From a checkpoint of a small transformer trained on Wikipedia: width 512, 1673M tokens.
MLP neurons of a small language model. Each row is named by its layer, matrix (down: output weights) and neuron, and shows model dimensions 240-335. Each number is 500 + 50 x the weight over its row's rms, rounded and kept within 0 to 999. Numbers have three digits each.
Before each neuron's rows, "raises" lists the tokens whose logits its output raises most directly, leaving later layers aside.

raises: " spots", " wins", " targets", " sets", " emer"
L8.down1528:485594545543536451537460438538480546527501528482479467463578570467454450469502458535469464530406523426539604414559498528464443484474466556612521520420523504445451442496515440587517435540448460531451565506521456462539491476544425497414523546546508584503445588493603464573596565498487456433

raises: " London", " Budapest", " Moscow", " Athens", "London"
L7.down2:551560558461450512552561477481455513519591501443494533501506453478355441618522475482452575552508507571459427485496526536429522472546578527513554476617512490543407506603554538521408466507477543499480553496496502506519467577586484444592522492488527464455532386440553549470522511451493471427

raises: " chosen", " known", " seen", " written", " discovered"
L7.down959:508346367562579620413552420515511502426515477522505550529565446458567506588540534440573520527484475430446484572606572403532481527564463535612490415443459413487455565499516493474556482405504494506453585468486403576469533387544559403607442498515462503509406502509556478549558501504496448488

raises: "-", ".k", "-m", "-d", "-for"
L8.down420:458474508551573575490533581528457497507607571546517589502476434432558490440452515524532490483562455452484544560500449511473455455573514459493514438514515473430380549360508500489553467491512479480556497459528350496434469477441439518529613565533535548578533486458433562466527400508558511493

raises: "ro", "o", "res", "ello", "ual"
L7.down695:488485572461500442472497475530579474531404509402488479528535530548570582450463493518489584492505480471557557496512413504471499429491482495460516418482456522524540551517452486453601517484458495634542482508507454493533484488601480403534627527516503453545621504503362510402481472482578451496

raises: " Czech", " Swedish", " Finnish", " Austrian", " Polish"
L8.down505:479511538471457558521437485586502464512553470490460599491452489469434564558439448498550416462520461511553546352432501474412501466524416544490437489574418572496495557480521550417556464534471513471472478566435478442543570490529539545482418532408454524564534488454535432528429544522452468454

raises: " of", "ile", "ree", "il", "let"
L8.down1564:420543384427461573463559517484376532552460506529508535537438446565466562402485444516545522551450442527497478578550539461390522441491521480421428553486429511535456534510538598394434509486381523585465573533513451402471542479428486410478592482481395469542476463475515502443499522521518502508

raises: " their", " his", " its", " what", " our"
L8.down383:535649493498479431632417591487491380526487489531455451581522498470458497519501529514563393491439652483555462419465483517441519447435457554520516513575540485469540419613478463495621552477443488440500449519515493382534452550547585464543478416515478542490507498460455555520514544545588434637

raises: "iles", "ile", "itude", "itary", "ively"
L8.down466:493439409549545542516571488550541541628460502528521421485464448475430592512458393528456562463508351492497491466525485541392615570422561477500503558456472586580448520517587561466457439500551503558568564560438549497537568494473606481496494495434402618472459498449537445401475514410483443404